Weights of a small transformer language model.
Architecture: RMSNorm before and after each block, tied embeddings.
Training: a variant of Muon for these matrices, 315M tokens, 4812 steps.
MLP neurons of a small language model. Each row is named by its layer, matrix (down: output weights) and neuron, and shows model dimensions 208-303. Each number is 128 + 32 x the weight over its row's rms, rounded and kept within 0 to 255. A neuron's up and down rows have the sign that makes its largest values positive.
After each neuron's rows, "fires before" lists the tokens most often just after its 100 highest values on Wikipedia text that the model never trained on.

L2.down349 [113 139 167  73 139 122 141 173 143 163 141  97  66 141 145 118 117 125 242 121 158 124 116 121 127 143 143 147 137 119  93 156  92 115 105  82  99  86 151  51 153 123  85 104 169 166 162 174  91 108  49  92 145  90 151  97 143 153 126 157 173  91 130 196 167 115 121 189 148  65 135 147 127 132 180 134  94 135 127 135 140  93 133 174 146 136 165 151 178 128 148 122 110 101 119 129]
fires before: "-", " "

L3.down6 [135 145 155 126 124 112 165 103  38  61 109 170 154 103 136 113 135 119  91 104 123 109 130 150 141 180  82 127 151 177  83  96  62 123 110  50 110 116 135 118 144 113 143 102  96 150 158  74 129 134 142 116 153 151  99 176  68 143  71 101 123 155 151 161 143 173 157  55 146 110 166 154 149 158 111 131 138 182 176 126  96 111 173 131  99  96 105 117 124 175 120 144 103 111 185 160]
fires before: " |", ",", ".", " |\n", "%", "\n"

L2.down492 [129 130 176 127  82 154 110 114 110 139 111 119 153  75 117 164 128 107 120  74 134  86 139  80 124  66 144 148 166  73 120 155 110 135  88 139 172  98 105  66 116  99 167 162 136 182 148 113 152 113  78 150 111 106 137 133 155 139 106  94 111  83 144 155  93 121  85 153 143  91  50 143 136 123 130  92 120 164 174 107  99 162 121 109 129 115 129 120  87  82 135 114 150 160 178 120]
fires before: " ", " –"

L5.down765 [201  82 105 123 144 128  86 124 131 223 103  67 132 102 116 111 184  87 120 142 122 129 223 137 104 104 100 148 196 110  83  66 169 160  85 116 153 139 137 107 138 153 141 105 154  73 119 108  94  99 144 185  85 134 133  72 140 112 122 136 167 130 189  84 199  86  82  79 150 159 118 145 196  47 115 116 158 141 135 128 120 121 100 160 118 192 150 163 100 105  76 101 117  90  88  77]
fires before: " |", ".", " |\n", "6", "–"

L8.down675 [117 136 164  69 170 141 163 147  67 106 152 111 117 125 108 138 164  94 148 160 126 113 149 111 173  78 110  88 132 139 114 102 114 137 137 195 143  91 163 191 189 158 157 122 147 133 204 136 198 102 135 146 104  54 194  93 177 109 132 129 127 123 102  61  96 146 155 104  89 123 137 143 137  89 169 106  91 107  98 173 128 125  91  98 144 170 150 164 159 164 177 141 141 135 136 108]
fires before: " |", " in", ";", ","

L5.down308 [101  92  83 118 138 123 121  80  89 157  83  97 119  97 165 105 158 135 132 124 155 136 133 106 143 111 126 120 122 101  75 107  73 100 131  81 129 123 109 145 177  66 173 103 107 131 178 132 132 135 106 141 102 137 147 114 191 165 108 158 128 152 113 134 141 173 131 121 182 186  58 139 122 111  82 173 149 168  68 115 111 111  68 130  94  99  98 194 155 103 162 177 120 160 134 176]
fires before: " |", ";", "–", ")"

L8.down370 [138 113 115 146 161 126 145 139  84 124 158 182 104 117 152 150 135 124 131 166 201 152 154 173 145 141 134  96 175 145 101 109  71  96 125 177 142  75 176 119  81 150 111 112 169 105 162 161  44 156 119 147 124 181 154  76 115 138 148  96 160 158 136 125 132 168  47  92  74 159 167 113 196 113 147 154 145 129 151 131 139 155 116 189 158 111 141 195 104 215 146 127 108 163 104 124]
fires before: " |", " |\n", " votes"

L5.down682 [111 149 104 143 103 106 111 169 165 137 143 147 120 133 108 108 146 191 118 142  90  56 159 145 136 161 165 109  94 106 167 132 169 189 167 119  78  78 162 160 119 120  62 115 190 111 138 118 116 159 111 141 117  99 150 116 158 151 159  98 181 132 206  62 137 192 127 112 131 145  57 149 113 136 196 159 150  55 139 120 168 138 107 164 156 126  92 117 132 182 124 153 139 103 113 112]
fires before: " |", " |\n", " Squadron", " (", "-"

L5.down160 [112 131 140  78  90 148 173 151  96 111 107 125 125 137 106 103 120 192 113 114 166 145 119 127 141 116 118 104 171 141  39 131 151 117 124  49 168 145 139 110 120 120 128 198 133 144 171 147  99 176  83 160 127 178 124 165 106 171  82 185 108 141  80 143 125  87 146 203 115  58 116 139 124 167  95 129  74 150 113 120  63 102 132 160 102 165 172 165 144 100 129  90 151 114 116 135]
fires before: "-"

L3.down42 [132 108 102 123 145 150 155  88 147  73 106  65  86  53 113 173 131 119 129 146 120 148 102 167 169 162 134  92 131 137 169 124  94 109 123 196 167 159 123 105  74 103 171 157 128  37 112 129 121  66 102 148 125 112 125 139  57 192 111 100  74 143 128 124 104 177 120 135 107 139 101 115 145 185 107 158  81 167 160 124 163 118 133 124 138 129  64  99 130 122 165 100 194 157 135 134]
fires before: "0", "5", "4", "3", "8", "6"

L8.down200 [152  93 193  96  82 159  66 127 133  64 125 192 164 122  58 156 113 140 125 157 121 127 124 140 143 109 101 130  96  69  89 131 131  94 161 156 138 150  99 186 172  67  52 164 117 138 156 169 114 106 110 127 147 169 143  95  93 179  96 137  89 144  98  97  95 188  99 114 125  69 100  95 139 138  91 153 104 167 186 111  86  97 143 163 145 134  84 169 115  92 132 167 139  96 162 140]
fires before: "5", "4", "7", "0", "6", "8"

L5.down89 [ 74 113 148 118 105 161 118 124  67 189 128 146 116 149 134 138 155 188 109 133 151 144 170 154 141  78 156 129 148 116 111 139 138 140 107 147  74 109  74 137 173 115 170 141 171 147 140  77 152 182 138 114 184 134 151 108 131 102 123  82  44 119 102 149  91  95 134 105 133 160 183 127 152 104 117 120 109 117 180 174 152  59  75 138 120 128 138 163  80 199 121 133 128  98 100 132]
fires before: " ", "ts"

L8.down238 [115  99 189 162 199 112  98  95  84 122 131 152 113 148 140  91 117 121 116 166 158  59 194  85 139 147 126 147 131  71 142 172 115  77 129  93 173 172 100 150 134 128 133  95 102 129  83  85 134  91  61 112 110 131  84 124 112 136 177 156 132  85 146 101 150 131  94 122 130 142 124 124 103 123 136 123 194 170 114 115 121 188 163 116 170 129 159 142 171 118 116  70 177 109 170 120]
fires before: " ", " –", " |"

L3.down546 [163 141 127 139 122 160 128 103 117 171 109  94  95 165 166 106 107 115 104  65 188 105 114 153 184 163 138 180 205 137  92 145 123  72 109 137  86 134 163 154 168 102 137 120 125 128 206 145 159  87 195  99 166 128 174  80 159 181 109 166 150 145 130 137 117 157  94 111 132  94 113 130 114 145  97 148 140 138 101 171  99 157 100 138 104 149  91 108  85 121 172 120 167 139 109  69]
fires before: " ", " at", ".", ":", " |"

L2.down157 [127 146 137 161 197  85 156 124 184 158 111 114 182  99 100  58 166 120 159 107 100 142 159 147 170 135 134  50 144 136 146 116 131 137 144  95 142 109 132 172 181 114 156  79 163 102 139 135 123 132 148 132 111 175  88 190 152 153  95 131 121 122 135  99 113 159 127 154 173 163 128  89  97 139  83 194 151 138 124 129 176 122  71 100  95 123 187 143  97 145 148 122 154 178  78 142]
fires before: "%", " |", " (", " |\n", ")"

L8.down17 [140  71 154 107  85 181 145  51 111 176 127 104 170  77 190 120 121 143 158 123 145  88 180 150 120 175 109  83 185 128 119 140 152 159  94 165 131 138 120 134 125 112 142 136 125 174 165  75 111 198  94  70 150 145 126 123 124 174 141 142  92 150  83 116 143 120 118 120 176 136 118 162 113 111  97  52 109 149 131 112  94 112 134 140 157 178 149 111 106 142 129 105 152 120 139 122]
fires before: " "

L8.down744 [112 108 109 147 113 179 123 171 133  82 157 126 117 152 126 117 133 100 140  91  57  64 124 122  88 181 152 128 101 135 133  78 106 151 145 167  88 102 116 131 184 156 100 102 184 126 133 100 144 112 140 186 184 107 112 151 127 137 140 153 126 141 124 106 196 101 141 144 170 138  98 121 168  68 100 155 132 118 140 160 138 147 214 111 162  64 150 145 121 195 118 160 143  93 198 142]
fires before: "′", "°", "',", " |", " |\n", "'\n\n"

L2.down135 [204  98 107 101 123 126 160 129 123 121 190  61 131  85 116  99 107 169 175 152 120 129 139 111  94  83 137 153 165 128  94  96 141 197  97 111 119 145 122  91  89  93 145 135 172  86  86 161  57 159 133 136  94 164 104 153 107 133 122 120 143 115 135 178  90  51 103 191 116  97 101 115 113 146 138 123  83 145  98 163  70 148 124  58 136 159  54 169 107 119 187 176 153 124 169 123]
fires before: "0", " |", "%", "7", "5"

L5.down114 [127 121 109 159  66 104 112 124 145  94 145 120 110 123 105 133 122 114 133  64 120 136 154 190 134 146 140  68 147 109 115 152 103  59  89 162 203 100  99 140 137 113 145 161 103 139  77 121 116 112 154  43 137 174 157  93 137  85 129 182 190 160 109 112 169 131 151 111  84 130  93  98 175 139 150 112 105 169  80 134  98 116  70 196 139 106 127 143 125 124 106 191 181 136 128  67]
fires before: "0", " ", "1", "2", "5", "25"

L2.down251 [ 98 116 170 130 187 162 121 158  96 179 124 110 189 120 125 157  79 126 133 153 100 175 126  87 159 119 180 113 122 132 163 108 109 129 106 166 133 177  89 138 119 140  89  95 148 126 100 151  99  93 117 118  88  57 115 165 166 133 179 137 166 143 117 107 155 127 116 154 168 126 163  90  83  54 152 107 133 116 136 149 184 113 126 168 158 149 150 102 160 155 114  24 141 107 130 162]
fires before: "|", "d", "\n", " |\n", " |", " and"

L2.down17 [156 124 208 135 136 116 123 181 152 111 116 108 142 189  44  91 125 115 167 158 123 151 156 152 100 146 132 140 157  83 111  82  97 135 163 153  69  81 137 113  90 162 145 104 104  96 170 181 116 136  80  89 129  36 147 106 128 153  48 159 140 106 146 126  67 120  48 168 136 129 148 153 118  90 161 113 106 185 121 150  57 118 132 133 158 131 100 111 158 113  79 116  68 168 159  91]
fires before: "-", "|", "="

L2.down133 [170 113 142 145 154 128 136 149 125 147 193  93 124 133 161  90 135 151 151 102 153 114 130 122  95 113 170 199 129 106  79  43 124 122 132  84  67 146 116 135 122 106 111 109 126 101 169 121 159 120 120 136 119 132 111 125 112 168 149 139  90 167 125 141 172 154  55 133 136 150  88 103 142 107 166 105 127 117 120 153 141 169 166 140  30 119 119 126 125 172 130 128 167 142 139 101]
fires before: " ", ":", " in", ")"

L8.down307 [169 107  89  86 172  72 141 142 164  51 167  77 115  96 113 162 133 103 167 148  97 119  80 142 125 112 112 113 142  66  96 176 135 129 163 137 144 150 136 116 108 126 137 187 165 126 159  93 113 118 134  89 175 136  91 167 126 184 119 158 145 191 115  85 136 172 103 135  99 120 121 153 135 115 113 107 168 164 130  64  91  69 126  95 164 110 103 124 148 158  93 156 174  65  86 128]
fires before: " |", "5", "8", "0", "6", "-"

L2.down203 [121  34 138 207 139 141 104 146 118 117 103 122 131  54 113  75 171 174 161 129 133 129  97 129 114 132 133 131 138 100 138  91 123 138  86 132 157 119  85 131 156 140 135 133 109 150 121  93  80 158 179 154 210 125 155 111 183 174 138 104 123 118  81  82 108 122 152 150 167 162  88 126 161 156 150  96 157 126 105 130 132 174 164 118 151  86 161  88 176 152 116 124 144 158 203 119]
fires before: "5", ".", "0", "3", " |\n"

L2.down329 [151 166 123 137 105 110 162 185 118 162 120 179 110 152 113  84 134  31 173 115 137 116 130 171  98 119 137 126  87  90  84 154  95 184 108 175 100 107 106  97  89 195  91 147 119 142 109 124  57 121  99 138  75 104 165 160 135 134 124  90 129  81  84 166 145 115  95 115 161 128 157 144 102 152 165 113 202 115 139 166 147  98 174 109 145 116 122 108 105 213  96 124 159 153 143 120]
fires before: "-", "37", "B"

L2.down426 [136 144 180 126 112 150 150 126 160 127 142  99 103 157 194 156 129 147 145 163 130 108 140 131 138 204 119 100  63 142 134 148 149 134 201 128  89 172 108 114 117 161 115 144  92 189 167 122 159 146 118 114 168 129 129 119 191 152 135 140 110 171 134 129 167 156 138 107 105 121 164  92 140  64 183 181 152 115 138 137 137 141 144 127 138 116 160 160 132 143 162 101 147 100 148  75]
fires before: " |", ";", " |\n"

L3.down656 [121 150 187 145 105  82 145 177 154 144 148 141 113 187  33 103 131 126 137 154 115  65  67  80 145 129  71 196 108 135 140 156  88 152  82 149  88 130 166 135 121 129 106 104 124 138 114 146 111 136  78 146 112 156 119 107 103 144 177 134 103 136 133  92 123  96  86 111 143 140 132 120 120 121 152 161 157  89 207 159 112  88 153 116 119 101 107 136 116 134 116 122  76 107  82  89]
fires before: "-"

L5.down214 [ 68 131 156 114 112  85 166 140 112 103 115  68 121 139  66  89 109 113 166 127  97 169  82 155 107 180  85 116  86 107 106 144 125 148 108  77 163 155 144 141 138 148 102 102 159 121 105 125 116 143 141 125  91 151 153 141 191 157 143 167  69 129  75 136 147 129 167 126  91 100 116 126 150 173 102  81 150 162 133 111 145 107 118  64 123 112 144 160 175 134 143 107 105  97  94 134]
fires before: "-", " ", "B"

L3.down432 [161 114 109 108  78 102  79 149  93 105 147 115  85 170 132 126 159 159 153 144 141  45 125 140 121  81 152  88 141 105 141  95 186 144 129  94 180 122 140 121 156 111 126 130 152 170 155 159 107 126 115 134  68 167 145 110 147 142 149 212 163  85  70 155 134 107 188 169 114  92 107 138 202 164 157 142  89 184  98 150 147  85  64 110  92 162 180 135 157 129 183  99 106  72  95 167]
fires before: "-", " "

L8.down431 [ 91 170 158  81 168 182 151 145 159 117 110 140 149  98  85 108  95 160 166 108 119 112  87 132  78 143 134 136 115 129 164 179 162 131 139 167 107 130 202 152 134 171 126  81 118  91 172 181 116 172 109  91 110  99 121 138 165 132 142 153 111 197 114 131 151 124 121 136 157 132 162  53 120  90 141 166 105 152 130  62 150 135 101 148 198 116 137 108  61 142 110  84 132 152  77 137]
fires before: " |", " |\n", ")", "–"

L5.down660 [126 122 140 120 175 131 115 136 147 145 125 107 141 138 116  88 165 180 124 209 155 179 202 199 115 137 101  85 104  65 129 142 136 104 110 142  75 158 149  79 166 140 199 123 137 168 119 122  96 141 111 104 127 116 127 125 134 128 150 106 131 117 164 139 156 136  99  78 122 100 157 118 150 105  97 137 127  97 121 148 187 177 152 129 163 182 177 153 177 184 140 161 155  95  17 172]
fires before: " |\n", " |", ".", " ", ":", " p"

L5.down423 [160 139 170 148 167 121 155 146 123 211  96 126 142 174 160 135 111 127 108 122 133 100 135 145  99 100 175 107 108 101 128 127 205 116 157 137 135 169 130 148 112 115  85  78  90 126 151 115  72 167 158 128 128  84 119 104 110 106 149 168 131 139 145 165 121 134 168 144 132 123  73  94 141  96 140  65 112 104 104 157 108 117 171 129  47 121 170 133 200 139  97 100 137 125 118 104]
fires before: " ", " —", " A"

L5.down129 [ 78 120  93 111 119 131 118 159 136 147 109 100 118 147 152 160 173 138 130 154 170 154 133  84  65 140 111  53  88  94  61 150  91 103 117 149 121 143 117 102 160 136 101  68  74 145  78 123  93 163 121  72 146 146 105 187  35 129 123 158 132  84 100 112 138 171 105 108 125 154  55 165  43 128  99 130  99  99 143 212 108 126  60 100 141 113  96  86 129 121 141 168  43 147 167 179]
fires before: " |", " |\n", "–", ",", ";", "."

L3.down553 [137 122 111 154 123 115  92 159  54 139 118 175  90 147 148 118 198 115 121 105 157 130 174  58 109 143 148  98 196 179 157  70 138  79 119  68 116 101  88 120 195 143 145 128 148 142 128 150  82 149 146 146 128 126 139 105 166  57 101 167 187 154 163  81 161 100 118 145 125 127 175 100 155  76 149  69 140 102 142 108  76 125 174 141 109 149 106 118 114 132 118  83 136 122 140 116]
fires before: " |", " |\n", ","

L5.down371 [144 165 114 135 128 130 186 121 165 142 137 164 149 130 119 117 182 146 127  94 105 173  99  65 108 115 112 164 100 116 104 125 193 155 162 117 140 111 120 115 119 152 114 141 114 163 111  94 122 131 132 151 106 143 103 163 133 144 149  86 125  96  96 116  97 143 107  78 130 128 141 145 164 114 132 134 110 151 183 107  86 120 150 156 142 142 141 164 127 119  82 115 114 119  37  91]
fires before: " |", "–", ")", ").", "\n", ")\n"

L2.down685 [128 112 142 119 138 180 119  97 130  62 158  69  77 118  85 162  95 138  70 189  91 210 234 156 103 122 113 181 161 124 134 173 160 114 130 115 134 144  83  68 146 163 124 139 133 134 176 137 152 140  86 148 137 108 123 114 132 123 161 140 146 184 137  64 103 130  83 129 184 118 155 142 161 145 151 102 136 110  95 127 116  73 186  84 137 133  81 132 177 147 161 141 103 138 133 159]
fires before: "-", " |", " ", "}"

L8.down10 [136 160 150  94  75 130 132 129 187 139 181 180  80 171  90 172 101 141 134 120 159  93 139 170 180 190 148  86 183 162  87 119 131 130 153 120 108 133 137 131 114 128  98 113 122 161 109 174 112 165  53 107 181 124  48 110  62 120  94 156 136 191 143  92 134 189 127 113 137 118 127 160 131 155 160  91 128 167 148 111 158 182 111 115 148 106 139 123 160 114  88 114 168  82 115  83]
fires before: "′", "″N", " |", "″E", " |\n"

L8.down421 [152 127 170 109 107 154 169 176  97 173 151 102 157  73 142  85 150  73  71 117 150 157 179 111 100 117  78 117 204 138 110 177 186 229 117 129  99 134 145 159  79 113 140 169  97 167 114 117 105 156 137 139  96  82 153 178  95 121 136 159 175 178 180 157 125 138 135 114 100 178 132 117 115 147  76 114 100 157 167 157 110 156 139 140 143 174 125 152 131 155  90 112 133 167 116 144]
fires before: " ", " Women", " Democratic"

L3.down256 [161 149 139 182 122  89 120 168 116 143  89 134 112 133 140 118 160 112  69  93 143 144 140 158 142 116 138 106 128 151 179 101 175  68  66 111 143 146 122 159 155 103 141 134  89  88  88 188 108 100 141 123 181 132 117 125 145 123 119 139 149  86 124 170  73 157 133  89 157 112 118 170 159 143 126 127 124 125 105 107 134 129 110 129 139 103 103 120 142 138 105 120  70 118 143 131]
fires before: " ", " All"

L2.down343 [174 151 153 107 110 106 158 180 154 128 161 167 124 146 158 136 141 123  96  95 164 131 110 144 154 104 104 129 100 130 141  83 172 122 170 121 144 142  71 186 134  67  97 142  43 153 147 111  65  72 153  58  93  84 149 150  43 113 163 209 115 147 132 171 107 109 175  61 142  85 114 149 107 186 118 106 108  59 173  97 159 124 125 154  87 115 100 149 201 162 144 111 151  81 165 172]
fires before: " ", " %", " Votes"

L2.down314 [174 128  90 138 130 139 123 161 109 111 137 113 133 156 138  76 109 133 112 100 179 108 110 170 101 158 169 143 151 215 112  46 104 129 165 119 148 180 102 101 109  90 127 111 133  72 133 150 121 115 156 141 114 155 126 132 100 142 105 140 124 165  99 152 125  98 148  97 163 126 131  97 162 186 157  82 110 159 138 171  93 182 190 111 108 112 128 149 137 170 104 148 135 109 176 148]
fires before: ".", " |", ",", "5", "3", "0"

L5.down272 [177 108 126  85  69 178  72 156 159 119 109  99 148  96 133  95 121 138 142 162 135 109 183  96 173  67 106 169 129 122 129  84 152  92 122  91 159 124 110 166 148  81 118 177  96  68 148 122 148 147 164 156 118 141 169 123  87 142 109 144 169 178 123 131  95 111 113 112  92 116 150 113 228  83 162  81 122 133 103 148 163 155 113 173 173  63  77 130 137 162 122  79 148  83  77  87]
fires before: " |", " States", "′", " |\n", "\n"

L8.down587 [ 92 139 170 105 109 124 101 166 137  66 117  84 148 111  49 208 126 142 139 113 143 149 141  96 148 117 204 120 137 140 122 101 134 149 115 119 138 191 145  91 110 159 128  41 141 129 128 147  80 137  68 125 131 145 155 148 146 131 102 142 150 161 146 140 164 154 117 190 163 175 106 155 134  66 137 123  87  73  90  72  89 136 101 129 121 187 129  91 134 170 187 142 124 136 101  94]
fires before: "|"

L2.down810 [ 96 110 153 195 115 123 160 155 175 125 138  68  99 183 141 142 122 121 156 178 132 131 135 114  90 151 147 147 125  75 161 149 146 170 104 136 137 119 153  69 170 125 123 131 150 151 130 118  97 133 192 140 120 165 152 124 142  71 176 168 127 128 123 148 126 118 161 133  96  97 145  89 156 175  98 101 117 208  91 175 113 122 124  95 140 221 138 163 128  85 131 139 117 106  94 100]
fires before: "-", "In", "The"

L5.down465 [101  88 129 146 103 104 153 143  84 167 134 134  95 157 138  89 154 121 146 160 126  84 134 140 105 126 121 178 127 135 160 125 139 118 172 128 111 188  84 126 140 117 110  92 181 118 113 171 146 115 127 162 108  80 143 154  84 124 172  76  97 105 165 108  72  83 145 179 110 116 165  82 142 123 153 100 157  99 108  84 105 136 147 111 154 179 106  96 180  81  98 165 183 108 131  81]
fires before: " |", " |\n", ";", " (", " "

L8.down615 [156 152 138 167 141 125 129 162 129 173 138 152 140  92 126 113  59 111 140 100 105 127 111 107 129  89 105  88  82  99 137 169 231 148 131 190 126 111 116 165 173  78 123 146 154 154 140 177 100 102 179 142  75 144  97 170 155 131 159 127 130 134 114  77 154 131  54 144  86 106 181 164 107  85 158 141 182 205  98 159 121 150 128 114 126 156 113 198 130  85 110  99 114 144 128 177]
fires before: " |", " &", ",", "ant", ")", "r"

L5.down566 [172 110  87  76 139  84 129 148 126 171 134 120 110 238 110 117  90  95 133 152 142 123 136  97  74  77 153 130  93 152 163 193 161 135 108  86 124 178 132  41 129 113 137  84 119 147 140 144  60 158  88 101 147 104 143  83 156  88 183 146 112 150 123  89 112 119 125 158 106  99  78 103 130 153 123  82 111  76 113  81 109  81 109 169 152 162 148 134  98 182 122 153 126 137 157 147]
fires before: "|", " ", "-"

L5.down413 [131 111 140 113 147 155 166 153 163 109 163 127  57 131 181  94 138 174 120  94 147 156 128 155 139 183 163  98 123 135 167  95 186 105 107 109 164 139 131 147 102 152 183 132 123 109 135  94 159 139  93  82 120 135 106 119 152  93 147 128 128 181 102 139 153 121 138 151 119 139 158 181 129 134 149  95 157 140 125 168 134 147 170 129 180 165 163 156 114  98 164  84 231 121 141 167]
fires before: " ", "===", "=="

L5.down568 [158 132 147 104 151 135 135  90 136  63 147  96 198 138  92 131 140 145 138  85  90 147  82  99 110 113 137  98 114 109 145 137 132 109 119 148 155 152 136 129 163 100 107  98  81  56  79 100  99 131 156 170 200 100 206 128 115 125 158  99  94 166  85 121 145 139  90 137 117 120 112 144  87 128 179 112 166 155 143 133 147 109 147 102 150 160 151  93 143 154 102 113 158 136 106 150]
fires before: "0", "4", "3", "6", "5"

L8.down767 [120 115  94 108 160 163 123  98 175 119 156 143 179  84  70 114 113 143 133 181 133 148  72  72 145 132 158 140 152 138  97 144 112 113 100 107 147 180 182 207 157 170 109  87 158 100 170 128 189 120 163 126 137  95 172  63 168 149 149 175 101 128 136 103 132 140 164  73 102 148 146 133 180 114 170 122 106 128 129 166 100 117 144 167 176  84 119 101 145 159 122 106 126 134 102 183]
fires before: " |", " &", " |\n", ";"

L8.down706 [ 89 144 189  98 164  90  92 110 185 124 167 139 116 118 121  95 106  82 130 136 119 105 142 149 106  81 115 118 102 137 100 135 123 135 117 121 121 170 105 151 134 103  82  63 165 129 129 150 241 118 182 149 175  46 149 158  73 138 159 142  88  96 138 176 172 120  96  95  74 116 199  90  71  88 109 129 135 154 156  98 111 137 119  70  89 120 129 210 185  80  78 131 128 128  95 151]
fires before: " |", " (", " Label", " by", " film", " Released"

L2.down447 [ 98 127 151  83 114 132 109 125 127 148  56 115 126 113 144 108 144 141 131 124 170 138  96 134 151 102  86 104 133 149  89 111 124 179 149 156 110 145  48 134 110 104 101 171 126 101 138 126  85 127 130  88  84 143 157 133  86 105 124 131 144 111 130 154  99 150 143  78 136 100 167 135 117 151 164 168 108 106 169 115 114 174 170 160 137  81 183  77 138 136 138 150 171  87 161 137]
fires before: " ", " Silver", " —"

L3.down301 [113 113 131  89 151 123  76 104  80 102 113 151 193 108  87 122  98  76 188 130 184 169 160 215  66 112 112 105 157 147 144 100 104 130 108 129 131  91  97 124 154 122 169  99 134 135 132  75 161 163  92 155 168 119  92 206 131 113 145 187  81 172 133 109 139 119 154 207 173 168 170 127 171 126 129  87 148  79 147  98 151 148 109  66 116 161 141 133 127 179 143 141 155  68  84 134]
fires before: " "

L3.down698 [ 58 152  97 170  93 109 162 109 197 113 131 152 134 160 166 146 147  71  84 134 197 128 108 146 132 145 136 144 142 118  91 106 209 153 116 153  80  39 114  96 123 187 129 101  90 133 133 195 108 139  94 174 107 183 125 125 121 122 116 117  85 117 157 114 122 178  76  72 104  76 131 104  79 121 155  97 120  83 122 105  78 134 108 144 178 173  93 146  82 146 149  95 118  71 113  87]
fires before: "–", " |", ").\n", " –", "\n"

L5.down360 [108 142  83  87 157 101 127 169  94  64 111  82 112 132 117 142 117 138 152 145 132 120  79  83 147 169 133 111 188  94 111 130 159  90  71 162 140 134 186 123  92 154 141 130 117 120 112 140  80 166  94 185 123  52 147 102 105  99 168 109 142 111 137 123 104 169 122 169 147 168 152 147 151  88 127 144 138 174 150 190 102 142 166 153 121 136 172 120 112  86  87 135 165  75 100 114]
fires before: "20", "19", "4", "6", "3", "18"

L5.down644 [119 113 148 129 175 104 148 135 209 180 153 114 132 120  54 137 125 147 163  94 137  83 144 117 144 109 114 100 158 165  75 168 150  86 165 181 106 119 173 133 119 169  74 111 112 129 141 122 157 156 132 190 121  49  84 133 163  88 120  82 187 138 133 122 207 194 105 130  57 118 138  98 160  60 161 159 120 113 137 145 132 142  79 135 141  79 181 117 155  92 102 138 106 172 171 174]
fires before: " |", ".", ":", "-"

L8.down532 [132 143 167 164 108 104 154 131  59 116 148  70 171 133 184 151  91 144 153 106 111 159 140 113 104  99 145 115 149 160 135 158 138 132 105 152 111 142 125 157 165  88 135  94 194 179 135 166 137 168 109 134 135 150 121 128 141 163  91  98 192 199  86 108 119 123 154  91 113 123  73 102 126 159 143 133  86 135 121 120  25  90 163 134 119  98 109 193 126 108 153 136 211 226 119 174]
fires before: " |", ")", "b", ","

L5.down563 [117 118 144 140 123  61 132 151 169 111 151 127 174 104 158  66 168 162 194 140  65 117 153 144  78 145 171 184 127 163 125 106  87 132 165 133 140 113  79 139 168 135 119 107 196 157 140 124 110 152 151 104 147 113 150 102 131  99  90  93 107 120 149 122 124 146 104 172 117 133 147 148 149 127  84 119 161 152 139 169 172 177 141 104 144 147 164 127 101 122  71 107 117  95  79  64]
fires before: ",", " |", " |\n", " in", ")"

L8.down769 [139 126  73 162 104 108 121 127  62  45 165  93 125 115 115 113 149 135  65 131  89 125 138 115 167 152 128 120 141 151  79 123 111 149 123 165 119 135 163 137 146 122  92 123 151 142  81 148 119 119 125 110 119 105 157 130 140 192 153  51 171 159  82 125 101 208 170 139 148 107  69  93 198 127 170 111 158  96 130 143 144  85 148 130 114 125 154  79 159  45 120 158 174 129 113 110]
fires before: "3", "4", "0", "2", "6", "1"